{
  "n_layer": 9,
  "d_model": 256,
  "n_head": 4,
  "n_kv_head": 4,
  "head_dim": 64,
  "d_mlp": 832,
  "vocab_size": 8192,
  "activation": "geglu",
  "norm": "layernorm",
  "norm_place": "pre",
  "norm_eps": 1e-05,
  "positions": "rope",
  "rope_base": 10000.0,
  "rope_fraction": 0.5,
  "qk_norm": false,
  "attn_scale": 0.125,
  "bias": "none",
  "tie_embeddings": false,
  "parallel_block": false,
  "init": "normal",
  "init_std_qkv": 0.0312,
  "init_std_o": 0.0312,
  "init_std_up": 0.0312,
  "init_std_down": 0.0312,
  "optimizer": "muon_variant",
  "lr": 0.0132,
  "lr_mult_down": 3.0,
  "beta1": 0.93,
  "lr_head": 0.00675,
  "grad_clip": 1.0,
  "warmup_steps": 200,
  "schedule": "wsd",
  "decay_fraction": 1.0,
  "decay_shape": "pow",
  "final_lr_fraction": 0.0,
  "batch_tokens": 131072,
  "seq_len": 512,
  "doc_mask": true,
  "train_tokens": 737500000,
  "steps": 5627,
  "dataset": "wikipedia_en"
}
MLP neurons of a small language model. Each row is named by its layer, matrix (gate and up: input weights) and neuron, and shows model dimensions 0-255. Each number is 128 + 24 x the weight over its row's rms, rounded and kept within 0 to 255. Numbers have three digits each. A neuron's up and down rows have the sign that makes its largest values positive.
After each neuron's rows, "fires on" lists the tokens most often at its 100 highest values on Wikipedia text that the model never trained on; "fires after" lists the tokens most often just before its 100 highest values on Wikipedia text that the model never trained on.

L5.gate152:103122166114102119179117114150170147135190109118164123092096148132080119171142114152136144079159113115103137138112125107143170116115133109132144171170126130159149170103168075144154131156059139145129170082112074122157125119084138131140066166129129110123134145114095115144115108113166133143159106120098123112124118140146131160148147128162154119118104090124112108110114134134143097088149175150154085153144139143124075136136101121108120155132111148169144121123159138135106160091108125100126165148158114139107100139150106142137111110117140114099139107128121143127083132149151124143120106150154137142139129094136172078185122143115142122127150124167155109084129182113167145123111134151148168132090120152140114135122121107171130113116140120138087130124113133127107133131120155
L5.up152:136126134100149137115089104125126139150101143135104110100137079121068133124123136124139134111113113076128157140138116130135158133139113142082124151141084127151126102095081109112126151128103147148135128099093117140179093125091152130155092127062126126122188145112159108128156117103127101163145128111129102137142096152153126148077168086124122114137126108142119115172083134133081143141142133109107098119143133145137160109129114125089168115151152141136142157155177135181148147080143114166154114135120152126160133118124136132132073141095138147086148136151089151136091151150121117173084125120101137132102116141117149156160094128145122137146113133157185128129129107049183142150124172110139173141097127158117135104120121156147122144131109115152092163145142139128144111127124128
fires on: "=", "ta"
fires after: "=", " =", "r"

L6.gate803:141133138118164148111110090121104147160109092173112092108120132123121133123121107104163155130093134115110140153133103137137111148165140135147082117131154114121163121155062079142118128163148167129165126143099149099101108147143122097143138098147143168139106153137094122118155128160136145135074176128162151142152147107104090139138094192124121157118123138125164141130138112119086082159121158117092104095152096119145147131142124140094080144165127136147108115126086172106131128106118107101090134123118102146142109130143099153115177131116146120135160135099105165164119151109144108137111163120086090136147147118131114189169130152117142105090122132117119123137100136140104185106150113102149153143150091147103123136152136099133187119116159101140170118118150074156125131126109130
L6.up803:104111120140165094118133166139135141148117148151120075123119116125117133129098132092105134115122106105101130147117098165126133163152124159142133144160109140117111107147177148140113121136107148116091141114118159125105140126090136149112094095167133160145136116126127104064148127129096131116097154090184174145155136157125154138136103160106159132151086113143141165111110129130128126137114127134116147098166148168118157165188145136119102121127122136138096099116125147131140168146097107129112157153101144141129172102166117120060130114104145116107106103137087136166131145130154094118164168111129129176144120124103117092178155160123177155109104134157087143122159179158174159127107128154146108108165089121123111138124121098090111150126117166131150168133138130161161130094089156
fires on: "=", " \"", "\""
fires after: "\n\n", ",", "."

L5.gate237:138131095129057115120171116152133130129111108146153147113145113131140115166131135120165144138134134152110141128124101137144122148154110127103108119126132142114130147122137115149129166173126113111107165096130122134126188106110162100127156071156133144083122107120102159174128108156081134106103174141128127130125134078119126137162115145135171128123124084151124136152132131100141099152156106115151113133142081118141108150156117125161161149116110158140133186108122142152161143189150111173076137087082104094135140116144174152119135101131104109091178094146098166149163126121140115089123157116124131128163147126117126150125104138102133126120150098134133118146107120121104118130142157103111154107128113100133095123156164170152095103096098128117054126104136084089176129158131102
L5.up237:107142097135129121147158125134139125145128136099112154154156142076153154136152133130125140168138126153115145134073151140128117091181128131089114138115094133134137144173124093120082143154142083140146149114159151102113152122110100092117141106138140117109142132161119133133120148165105139168132145136149184129158117130123160120129148137158115138142120111092095136105133120093121159097137057112149133113118126103088070124127164160154100120143173135104120144124141166136096123096107163181116104098085120122106117123133062132085077129136125132110142118174073165157150138115128121103120159165127148127148167181117152143109106138140111150121133131127104098113143114159114075142131112123106118161149070148129105129124146151090085117110157161090099127119139090108125118149132123
fires on: "="
fires after: "\n\n"

L5.gate134:153165147106190106133151152146093121125145134066112096165160126122141114142134129083090173137109159152114154155143116143137150121132100146111121134118119141112142137155106137098148143141150082150096169124139136148121144093130127127165116140143146108130150081119118159125130127186150127163099137115122115087166132135150103106113123124109098114131124118123134107139115114148125089152144133129136142113127151158142100161076163089073121187137173102094116183120124151101149161126150107134163106120172143130132148077127096113122096128132109198122129135145137112103127124159120164135181135165120124103145106118152071126121073128145089117141147135117146079144102123098116149129122119141122144066153126146125180101121125135130151100155097130080139105123148110142151127122127116
L5.up134:119133193082111139107107118155122101126124130075149143108110106084126128127119124158099173104154100157113169147121116123169164127152126115133107123151133128153112140173117141149147138126125080133119108107131093111125097160092143172133091152122074121160087127122099149138155106068155126127129122165160138089125103109124139136153166153095124107117139145120092122103156069091140138119083109145124113144097121115114142154130135151103104159149115072129100125157130122093159162108138138152104114084138145156156139160106129105175168114129190108148110149126124107133103149129091094096140159138130123123122135102080128129152120123147069168092108121136122115117170108135092118122138110140142145145140130108126112092125134163120128118104100145118123123109157155140157135128099063
fires on: "-", "\n\n"
fires after: "-"

L5.gate347:099132092153134117123115124143138169126159124118139144113157124135138113157141114118152114136149130154113143110151110134101094146142176153159080089146120096111120130159136158165085096093168080128084161145123084166113111107118137086111122145116173134169132134136129120141129144144145161142109084164141150117134111139074124050114151121113116093146141041115122104149143127131146142133122154143137126144153065164092133131145161134132102121120148097112094115120114115108162126103097140126120112105098126123126153152133134158143089122142155126102116136135157110161082160123098067099111131145126127165146139072125161119151140159102103114110129131151178169108123122159130136102121132159126128122108120159098144110154152089133145124121114165145135166149093117161129138119118082
L5.up347:083133123097120123083116104170114086160125145129127133095174104098145099159088120142099133087134127109095133096181113140174133140158118076141129168149163099095109120151059089181115144095139104144123140125113119116137134142069129127123138108104164112123128154165159131167144131144111118109125153093099140151166154103120136097122119141093119131107133080132151139116145161121101140159128107131116126123118084141112139163111115113120148139097178110127139140182134125141126120131089114169144152135110122144149128079100104131123141117129100131178102112141180154151124083153101137120103127134129137143134142080112133126107122122091146153132104116179132081090143084141115124115136132125110118119134173165144133128160117082120164145100129118096157145086119091153142136133133134
fires on: " the", " a", ":", "|"
fires after: " of", " is", " with", "  ", " for", " Synonyms"

L5.gate736:137146163113126114157139136132117099115109174121127091164101131115120124142132172097153154108131095140114134189122103107098109139149073117144150107110126092152152133132128093158097084142113148141109099129113142096135112127175148111139096112159114136146160160126129129136127175107173145144127115111128136138137109134192158131142102131132155111137158117111097155139149107148127144134147164126115161098142105091118144129142123104146099099127158113130149138123124113091146096127102065114110122104113121113156106180147143150103150112118104107121141075128123165147112123147087110136158106153170157151165132107105113136126163116108075099133143104147144120075114143118115095102142119098105134148136081100102154146124113084129110107086101179130164129135112162102158196178155126
L5.up736:134164121124091099152145137125148143138186133158124167124132136162112090152170149169159111124108147138123143150089149139136135148139123115186111100127137113128164109133108156133106092134110124096114133110133145126127156122119095155166115101126159133133124115143154164163116168160110098122101130106152116157095111138117118126121144138130125123137133147113113159138085135110149126162111133152109089165129114100118142086083124165074129108069092131150164121086177136150131139153107114151138164110109145115097151125133118071127158137132097087144132146117105098106081104054100100151178130144081124152137145153115173128164156129069167165106124177122145114132140130062129135146109119120100133125124117094115115152122117109119111143121109107164117134119098132096136112158129137
fires on: " a", "–", "|", "\n\n", " an"
fires after: " is", "\n\n", "  ", "=", "\n", " a"

L6.gate765:085120132100146115157100108078125128120146147159106141111131139120149119138136151135150102099141109159095125138130128092104147136164111097123103150152148130099100125117097095160121117145173139128109166171151119131103176149125137120093111118159163133100122116109124134122149130114158117131129100117073171107151106153141117095135173115127140146124160135134132112127124120116140154077128096090138109109120170117088124166115113182133093172139140134102082137116109141123121123126161109123150121164126134069150143162164142093123109111090139132169113155142123125138153088106113139097146105117142133130093118138119102115148148168148117115146121112127059117132183126126124152130102081168128140066132146174119147135141135148168168146148112198077111162129088151114147149160122142
L6.up765:110170086126125134099153105106129134116109152119088098124210127121129120127124109134089166080154135148131151110080145132090135191133120130121138126114132110122089121092133137143092138092136159102137160098115139130119138101135132134141143156081169103113127122123108154160134109089161134093168136139167148077147097096130121118168145162088135177126117125104108155135152124116137124150129139123180139096169152139090113147127159115139132152129157178099113135137105111105110112082123110141145158081154152094159120148131134113148146157127156141143148114125075110153137158106129137153144129182122180117094114173122114113139137114136126152089091125124125111142100146118142118108136103158111131130139134150137104086144153124172145131131139153126142183139110131171113166115092166
fires on: "=", " El"
fires after: "=", " the"

L5.gate21:138157162068118174142107124154133150144132170077132164121126126137111120126127147118095164127118164158169094138114141152121166113160136104119145124129121167133137169133166099119180137107150097132157170071109145138123079081117153102122130134132176146134133148137120100124177111095135152084146119155125152097153132145130072131111114128100109140111105155094153103146106126151133133089155139107101107148132142147095149173139140130133165172083116145133108155119114127144084132123096131152128124108105120132076143100104162145132118122161095144157143137106144130128141099173147114137100098164144138122135159095135154173152115115133124101149151111139159119109145084167123125097152106101138166108122127142196121145138151138129114106116120110141155153104113173097173137144110131
L5.up21:129110150105130151065168112102151096129108143098115099127138107124149141137158143146120131115153074112119117068110151155130158090145146124087084137083128127134131098115100112149132145124122133115174107078116127176112171112141141154163126146179152151114095120158131136165141110166131114140122104166166104106114118162094133122158122097100104094083125154123166129133120154070140163127114118088121120146142107128121145127149082118130154110119130070155113158112127138122146161083126136110175157158151180118111148144129124163112115110146092109149136100163117093136118132163105092165107104128110189157111126110125134148119155192107124136135104135124137135124145126133122114096153110100105139105148125165127132138122097171115099147153097128140119136116154126166084123121147118
fires on: "-", "por"
fires after: "|", "-", "em", " for"

L6.gate210:140142114132136141061129127116107101138123122154149127110109180113144149101140161129109190129101129140153176114143113126076155133094144105174154089136140124121088114156127111145110062095160137112148105103124118124100157133125144121126131135089124155125128118156103094127133103139121123130119104155176152131090121124140120092121113127118143152134070113119139153158159137155133124108095112136107121197154112146099149143117133107130111137083112087117134162064139169127130130164122153144179163160086135097151165128101120167093184144111136121093102139126101095145126080135126157178083102093087153124096099137097124157141118121137128103125112121140102130107140117165113111121108122151115099139117142173099138113157146086135140098130136141135128166129143132153133119140165120
L6.up210:144146152107133124126066153127130107138149147106172145104101091079163160121103111136128113141165085150138154110111104145121121104110164129137098113100103131123120088118122133109164095176103098123112124117114150134138141144169153155121092126105159134120126112140141153153089104145103163101103160143090143134101153135139090121148127105116128140128106162135093093133079097105148142137108133153135114151127147153108167136118154073147126159139110164129156125125144125141123102123142154119105149126168125129133171144135131118080159085110120127119090158165143124144132135147149114133123136145122136128061081077073136119178140120113091179156154138145139147138080135101122115099146109096112156176146137141117165122171130157133124127111123090139119113113147184104153186109106108
fires on: "s", " his", ":", " her", " –", " |"
fires after: "'", " Episode", " medal", " to"

L5.gate226:152163142179150122142120104124107141131125141126149151108136119109125132144167127059122132107110137110093140117149110118144149118123149126142153136104171145144115115121124129186147135114117158125183131129121163149119144080119167130143139146117112092171141152077165147111155154146135099164123126084130163121154121105140099187152122133092113131131112124139158118153072109197131097125117179149112139143102099133135104124129144153132123133126185120107117107095116121166107118120132116097091193142124164162146120082147129124126100097140119118133200149130113129150120124129122096134108156094101122133154118107104141124116129112114134163149097127099122127158092151188094162126118102104092156167111099148122155104109160116137104161106123139143121117121098105152076126084121136
L5.up226:130127106124156149132144116122139079122143126128176093118152122107096104164102124163119115118127157098125156154102150135122095111162119113157100152142116130111166145164093152102116123134142138129083114111152140145157112126108131138171064120141124118138126115109129183112099145126116144149126112114126144102111161125100120102125097081116121157148151110117109152145168123119135136141169098170111145083102138111122148134144119109127091177102154103136129182106111163127141123162101192149106113125147116107153126149094094108112166090114121095140128184164107088128136102154069171108177107149119129116117180130136122132130127145084129117153100132187090119121127119132150111175121117101082122120162169157166123122135142099121129106145151114175179117129135136144121100136143122
fires on: " American", "io", " \"", "-", " a", "American"
fires after: " an", "acter", " a", " is", "\n\n", " co"

L5.gate124:133136114135109090141111100127108120105106113110128134156096124108143129139156118107146140102137109100146125120147149130130062121144153124166144144091157137115126164107131117183128154144122138152120141164138109148145129126128130123156102145129108155171123101100140157121143107145172167160115157103140118174117133131119114075191162122151116119146108102102113124110105186159113103147128126103140166147127055138131140125112121126124139130149073095054133150160097132155097134056140119165148173156176141129138118125131126113099101165127143111092135141123098140136167151146093139121175161088111120169139131121135123116110094152129135079127099109145128146142152165167104147124108124141134083109144137132142125141116181111117128106159109120118118155110137171117182136099156123
L5.up124:082166155134122160166086118132130103119107067110123154112105137086098156117181116061150136087134115147150144112162115134125078152145148145145161117138159129109096166118149126122136147129143162127170170115140157088116173101120099140104112152107141126137155152150115114120134139142151156091137103171145116137118103099110088111118138096139128092102161134130097137126121161129105107105135152136125170141132130164133105122123136118128116134112119119140120153123122121151102094156121102148120149133163139147144105183158152094178141093158132116202127141069083138114135127106123138106160136084076139139139097131136145105120128122111093147094106148130089088149142109150115101109127082151134142123137119104141121193095151114136136133131103164143140130138109132134151155126146176
fires on: "=", "-", " Home", "c", " Co"
fires after: "=", "\n", " Bu"

L6.gate385:138098119155133138145103127119092123124111135157136078104126113138146128155136146105116124094099159115144127160143109143109126109180132122132121108124121137128097120147155147136135148118151155184155087134100108171083158153074123159126153132121134159135102128106124141108110118129138146125157126112162101133118141113108123094135159142128110124105122140132120101114139086130125103088123085141105121148145133140158083142196121118089143135140152150094109132151119157133139178177162098132091157132114144093111094142168168133133109106137112151139151131134117106113103154159161118095114153083178174108140152084098127123144150105127132136138161178169113174161143114146127110142124068144161089092157070143136119111135116120130155130118159153157124143103174167125136085137079156
L6.up385:137131179098154121121095109160083152157126140101118121123104140084139125128099166139095132106172160147106106152120141147174165161141078144082122109100127120097169154112162168143121152146098153139111128109111109097161103138132088136127136096180163118110116148080124124122110144124115108176117133123155127090182145095143124143120124150084108115167088096155131153137098084105128157164142158102123134157127124118132142161095096168098112167128125102109121113175105115099123123144177114107163117141138150120128130130124149131111134142146116142122118148112129118135174107126119197121145144156109146181100138126134115136133074119121091123143093107111130139110130102147108166111078124185112122140094143127105109148147150171123126142149153145109111106119137111143112083143128132
fires on: "-", "="
fires after: "-", "="

L5.gate728:158115123141151118119148125115117137107135172140138080116129157092165114144137140130142126116116135098105132186101067142105158158151123140116126088117143147159116138101170108128113149138139128155155153120100136129110141120123152126148090124126129108111111166147117123108093138151119122163073165134128133108094123119096160120145110138147107116110129120147158117130140145135146109063105137129137116123148071114107108133113136167135155134115146181100130118095153136138131114141147166182104132146123123139104090133111108143138139154151121129108206143168122137152164139126150158132127140159139130134157150148117158175192134137149131153091172156192147134113194119170150109136110125112132101125117068146145097183154172121093131133122127122143116179118144115142091123104134088
L5.up728:144107110109128111131152126133108117118136109166124109100095139094146130133124141135118104116094124089111135159091065125099135160094188121119102108124123147135132123089159116161124155148100154105157147115088137133091112128147126127149111101145114103126126148123106070114116135132133118137070171157120113069091133106103148109167107075120145078111126112168105125123144150124168118104123115116168086128151094124098099115084151135108145138109124121100168140095163132131111093106149174178096138114117124101137100124070086136135108156154152168134149111147105131146148149106160153142116142163077156091118144105102132122147112127135103141112152130149184100140129126148146125091094095112168089124122095152108106140173156131105125153116121106163119116127138133133104087120123132
fires on: "="
fires after: "\n\n"

L6.gate272:110174173161151127116119184133131109139174161155158116127118100129126103129084163163132132177134066121112126124133136139189109076126149101119121137085091137152089116133148132148139092122153151086119113141115069131181088105125137109115115151132121154121130129160094106141141114060107137161154160104179112126094163106121120112126131178152138131105132103128075127143143136143127095123122092108151128100113135135119128153157144101134084182179089156118140129120135116137170143149128120130125134106131058144139133130142112160112103114135119164125124113136089101109134176130123133136148120114120087144128143115088115162157106175139122128148142137134129141105093167081129120123137123125155125135115119135114102140132142161138169123113112154153123125167122110125104073131109119
L6.up272:158139112066125148145100089158096120161125145148111097084099108092154103147126092119068131151149141131130163133132144103128110121123161169131115142140164073133117153154115173150136147147122091143105101174094145110134123180104140146121154148071122100146126110115124118144140149123127112148112146118108128121114101108128118163176130123108161119140121099153148171150128130097119146108126120168143126161116135121143075165139137111086129156103103137136123132126182156143096134113147116160129136174113139140126158145114132133102131143131143121097111147108128151141126122175115096166125116163148157146167112149113145146091103143130100121055099134163085178097125161099087128124102122107104160084150125133118145112101133162158104149098174134128101148127117123138091153103095111
fires on: "-"
fires after: "-"

L6.gate745:170105155142107111094083142087101138105129143115103148101103100119132136121105089097110145139130122105152159098138096141125130082119153096112102104094102140130103123104134129130085110121118093112114087145119109082131076088124140159130147137123137144121141088153116092129151135130062114114150160174146153125123122090130139090113140164113098147104126144139135116154101109099122107117084133163100113146180146202110120134144112133142121108117152113138147118102106111136095092133086114135182139142142133083157137146131133102150114140131182188112097157161127138128142138132145129100095120144099141159132159158119144162173117121127141139113175114122133128123159144146148128099160132100120169139172123148160142134126150115109148104093093122127128138121142109167178110118143065
L6.up745:143144100132164108162134162166133104125134107065132170138076167136122125116108154131181184135135101134127118128144167171162130122067092148111124145114098107120122125118174146174130149131109114136115152101165087086131116177148090165117155152114085123170097088146089162124128106154102123098117127178118139095149099084147127176146152113122118149148166092107117078121140110134136114116143152147132187170138106121137157127107114115131114116119125106120140144137131140132128139154146135145157151113109142152151152098121135152105105099154176150135108123118146108106116141131144152120090158109147109116141114143115118128117125120137080138140147165119147114089152126131183140123139143123112120168131132152155189156160135112163159144111114105138106133109102151163108136112099107
fires on: "s", "'", " his", " a", " His"
fires after: "'", " with", ".", " for"

L5.gate689:118081111144125149116159137142133147156120177128107151121129155066109103143144147101133157144122127074121098136057135113125139147122139167113129114109084101139135114117146107161095137130127117102132174133098171127106149174137160115131134142132147057123130128117134071150135150167116140160102156163156121081111116081081172101150119124124162135170099075199185153145132114132153104087119144100107138149139123081124086125137148138127125120132151159102142132116114156081142144142112134128089105122110115137119087155146117120107137150140131142102142071124108139140165113113138132137120098110118136094120101133108098113173138159118113144118163125106141137148140099162091091121122102122101115138127109138145112146164146126139146142105121140160084119113135117109156109126152109
L5.up689:132135109160151116135129140139111118111138141161129141147137149106117116168121130119116068127083123087117104158134115123098090148152081145109121082149121112171119112164135109116145106123137131118137172132107160128113164154158105134085144125109121114115115114110086128144110117176140125137107168165129130091150135120091216134131079140078157122132118108144160130146140110131177096145162095123141133149121118091137126162112133143151129104180126142111119096111129133107078097109135122158133143139116113114093119169134134108098111120175148096113122070170116137185160115116168119125116151136162161132126143144110118120153103147131153148123144134151136156110114106156114136116069158142177149123100140142121125153162149141141145114082120158112084172093149121101122135139111075
fires on: "="
fires after: "\n\n"

L6.gate733:162136086113132126169146177114130138137137111167114098137106090116113130150110095114171156127127148114132117191128111143136169150155141147171128125159116136131137133129105127161103152121141167155111148152093150123148120150105136065178131122179144123143081125089115119111114165116128137118160130151111103133119094107132128131126098156098147186130135126081159120111111125105127104079104114077091154093146099097161142150178118098110086138133122156163140185097111135150103122109129110126141115125113133134110113135094112143143104160070112147095127113115088121143156164100125139086127152124127139135121138137158131147157119130140077106098149077138171136162114120151168126176112130105144113152163185117108115147160154133134126110142141153142143144134151123115145148124147096
L6.up733:097194081119126113081111140161116167139125094128133114104179133125148162105118171098120121191108127123124155135129118109136127158182128093148126159140136141133105146148114094139111203136147135161118163111101145107129118146132153160151110097115112121143121116100125148138109125138132132157111171162157137119153139132111175107151125147093110102143114162117110156103114133127122087172087149105193116144140130154122165132148096151072138130139116134136111116078137117108122111108143121171117117101129132103079109146108098159113135166123134101095115086160095135120136138115136137122107145133130125118115148168100120120136112113105115099121135105186146111141143105142121173162191169138163134140132198117116104137149148096115145140144094125120162110101127129153144102120135120
fires on: "="
fires after: "\n\n"

L5.gate658:155110097154156114126155120138106118095107143159109170153128117110146074148098144125151088116173133127137153134142123102154137107169169115145115147124155090131048129114131096125145137139154130169136146112132153134148151169124169144087176110135175130093156126121148147145132115117131139098130182163128087118144073116113117144098099133132160132143112122154140187125123142113151133139136111127131132159118128115069107109135132109122104144152122118133172139125127178094103150125119153077153118158059101136110179119107126216083128154111097111129145116150104108139138138144152141118116107152132129145152146108144125144149129106115133151129127121129148134114122124146162128130081121126121110117168137123099114151120101073130085136078133127115110113135148115117141131095131069
L5.up658:148110106141148128124155146150104137101113138129125164118126136097132089136116155126151110151213127094111139128172139098132143153136170103093125163157137091104089124099114105145116174152128100156165146088130149103121157135145101168158095113118105105116139136084092140129135148115135110102129181127141125116134097114114142154134119150118170110145137098186136139095112128123153154060167113142143170147117121131135112105144131130170134139133167150134146149139165127128121103096154154089137130128128088108143162161114093148055145164126112122158130112130120086171157135144154172094118130138106148135127147092153113101140138100108131134119123200143124121141111144124130102168086130104121119142148142122099116118122103067151096131112123102142108122140101110082129121109105150
fires on: "="
fires after: "\n\n"

L5.gate612:185149174113132148114139099140118154148093144133096119121103159125154164167125110111143149121146126110098100141171092153113146133124115136144095127082104129132125160138127065092123128160163119121157156154130159135120115171120125107116118126140154148148115118111175091149105118116172132119107119133122121175139123144102173097136117161102130151163110116144142102079123125117118116156148170114146170137111107125084129151130104155102082112170100121132168118131113162112118115157127125139147123153123111141104146140148120128138114132131119111102193091150155120135102161129083116118124149160081159090137139147060120080107139108145164128074145089129072133135130142172113157118111113113113112132139136151154145156125130115166142149106093119117161113162180095147125150092146140
L5.up612:108115103156111123136103137119118116119122098132090130182144142082117180140105129185118143107102135090112109155153089118134144101136163124074138149099107119106145146110125131130098167160125109096125133138154158124143117144122150130085155177147155161128147112120172112178149069106112125119100095149111139163145141105067144124148117176111141156131139162152163134102092144150132116109133148121149111112118179126123124136150127152142091090128107103128166119122103113146080085116093126111082147118102112176121130150153087103138137110133119120117164076088100147124124128157131096165121105152172130159136149163122131135131098076136147167110102094135113098144169125146112144147129134122099086134108159148123134160156126091126098112135145136148161142125133169106124149146129144
fires on: " the", "|", " a", " of", ":", " ="
fires after: " of", "\n", ","

L5.gate114:141152109128157133113162086110135086135108121150134117119146156128153129163150154076132109156178088129116098129101188117089122095123159155137115098124114129127117111149102116130132139129122136164132194106141138095105169095136116156106147112112125154106128090159091122167129131125168124106079141140135097117126125134108128103108124160127111100141136124138170162121167088100107090084077111116141163123093123103126091107118158139151183114131156097072116111123074138130139160082098103101091105122145132130108101110067119142107155104112119104133149121146096125179165143120114157125115129131123110122147141118124086138107114130173157157116139130154127116123104142164159120142112108136111137134152109144190105114153144113159114140110107070095123119122106123143120134120158102
L5.up114:137142129133135123115121141166134055097122112143145117145160130135135141112113163147133135130172106127150154135152133154145129126145157154141096108130109139163107116103167092148143116156134106158159155104140140098140121164163154129118146071117159145082112158161108113136114117101150105156104137164129151169147108107099116077134103096134120158137095100160137138110173126120117115136146121116165140117149123128102108154080136143144099155176141108163160122088108130091119129122152167119111155121104073139157117103108160095119145142117148155133128096162123054191123109093131089118137149143132110125167122120121085089174117108146136138141138129153144114161137150111151135151121155094132132149149101158116110164141121110115153164107053141106130131120115126148147160155165095
fires on: "="
fires after: "\n\n"

L5.gate735:131145174087127157099136150130087118092164135101093054139151137107113118164130110115144163141120150108118120187108103112154126130113130079138117110113118142109128115136132114154132142114145121127109133166089134112128117146111107144159168094109155134130121149118119139130168152123118112152124111115107130105161093137170135135108117145095105114116133138141113151151110076130173121119129107141142141115106167137132088106136161111106145105145094115110160150135084135152168149119172127104090168125118173167158137081150136148171142172177121134137154140114130139111108131110104088147142105107111102139123150141178105109129149134172067164099187096155110116118118129094068105119135114172118112109098128160097092130148109158153115109179133119094114125143142101130129100143110119
L5.up735:109130129116083121087110110131153181108136122088096156128099127110123088163111167099135140088077127133157142132123116143148155110126140095126105163087152130086117148134099128143185144143105131133120121138128092132134108097109144068116094123124148108160141147124138126170123094131108117123157113124129117149131123144135133110133103132177151154146106149134136129095115144141108117161093147176115133095097146140142139173130112118103190118115144128128140156119096111127164105131137129125133200141123184104125138140154166162127140103156139156143101150128121166156153165104164080170081120120091138115151139168109163130123138176129097101140131170097143117095092143120166122115113147147143128107167136147142141135136132140203118138158117131148126149126138136158121185156098115
fires on: "-", " end"
fires after: "-", " the"

L5.gate117:202126128125176174144143137140094120125111117094117114113060132126117142151146146110161148133132127114142124073090081132100113129100086145130145157111117097071132086127157145172134173138088109135136143134114096088137138131148129142182137122116118116104142111101108164092112119155130106132128087145130092151150120140133130125117163118159108166142114123113124131103127096090138090115136109091107084099147163150121146151162158144154111106133124196152154136167137112106141095063082120127122162111144110117114132142121183127174114178143151115119093168122123090151142130120151134132131131132127148135156122101102122147129134116175123102129158106150112130140099143130138133124119134139101153128155109140122164119168096100131141151112159137114074162119167133154119122133125103
L5.up117:086119157129135129147101144118127137102120161150115137110074091121145160156151070123134125103090111098123141118130141132153096127182139050117142106125131094130115105107148159118133131118125131120151125152105150144109131160097167133158135077123127118159150117110106128071136120128149193103123135128112100131127132161130117092114098107121127162126128133111163170117097095061145139115146090093091139098117143149172172136132112147133106159144136132123141122152145134097132163134126109131088130134149117123163114138158160139118113149144107107152137153101115117153145109130093150133185136128110154115127136158149156192115169101167165104129101111153104134092182113139129148130122094161119133150127150158075126106081125134134108131112108095142094108163154151165125145165121140
fires on: "=", " —", " |", "\n"
fires after: "=", " |", " —"

L5.gate607:148144123118145121105111145127127106147155157092113124158181090146121130124140145188084096125070135137128076168110138114124133118122118130144137137143105117141145134123138113169067089106134146142132135112142148127120159143124150102124150069136106089131125110113122180103110105095115119145140099145108113127133116094110092108156125143123156153108161116151211115127120147148133123103127127102159184130101122102148143106148138107174120086110143135157123130131148171129127156120142086072095136121088090154168070142122121114144110124126160120144167131157146144121138126063146115125131123133146125117135122124106124145116133136101132133174158157145091104115169092162112169167111128106134127136127133144134096113133185093163137186139125077125154143141134122120112144118090128
L5.up607:138135112091135104137132136160106156103143169131134133101134105158126144150110155156131156154152116127143138140123094144130170160149095131139111134136105098172180122100112078138093130124110137164166116095121136152130165106115133134107120137123105160076118115150128129144098137092109117132141160138135139115147133130122140113145076136142157151122106166133127117113100145105146121113084143126174128171137090081135126086101172114125107081124108111149147148152138109111153135091140165146125142124159119085152056105139134126130152125109153161156133104100139111110098089094094137105126097113089179131154119172152124156119163096165104089103143104167110177093130135139126140137112089142056168120145117107113125100138095129129128130147141056113163113130129143110151117121139146
fires on: "\n", "\n\n", ",", "–", "B", "H"
fires after: "=", "\n", ".", "\n\n"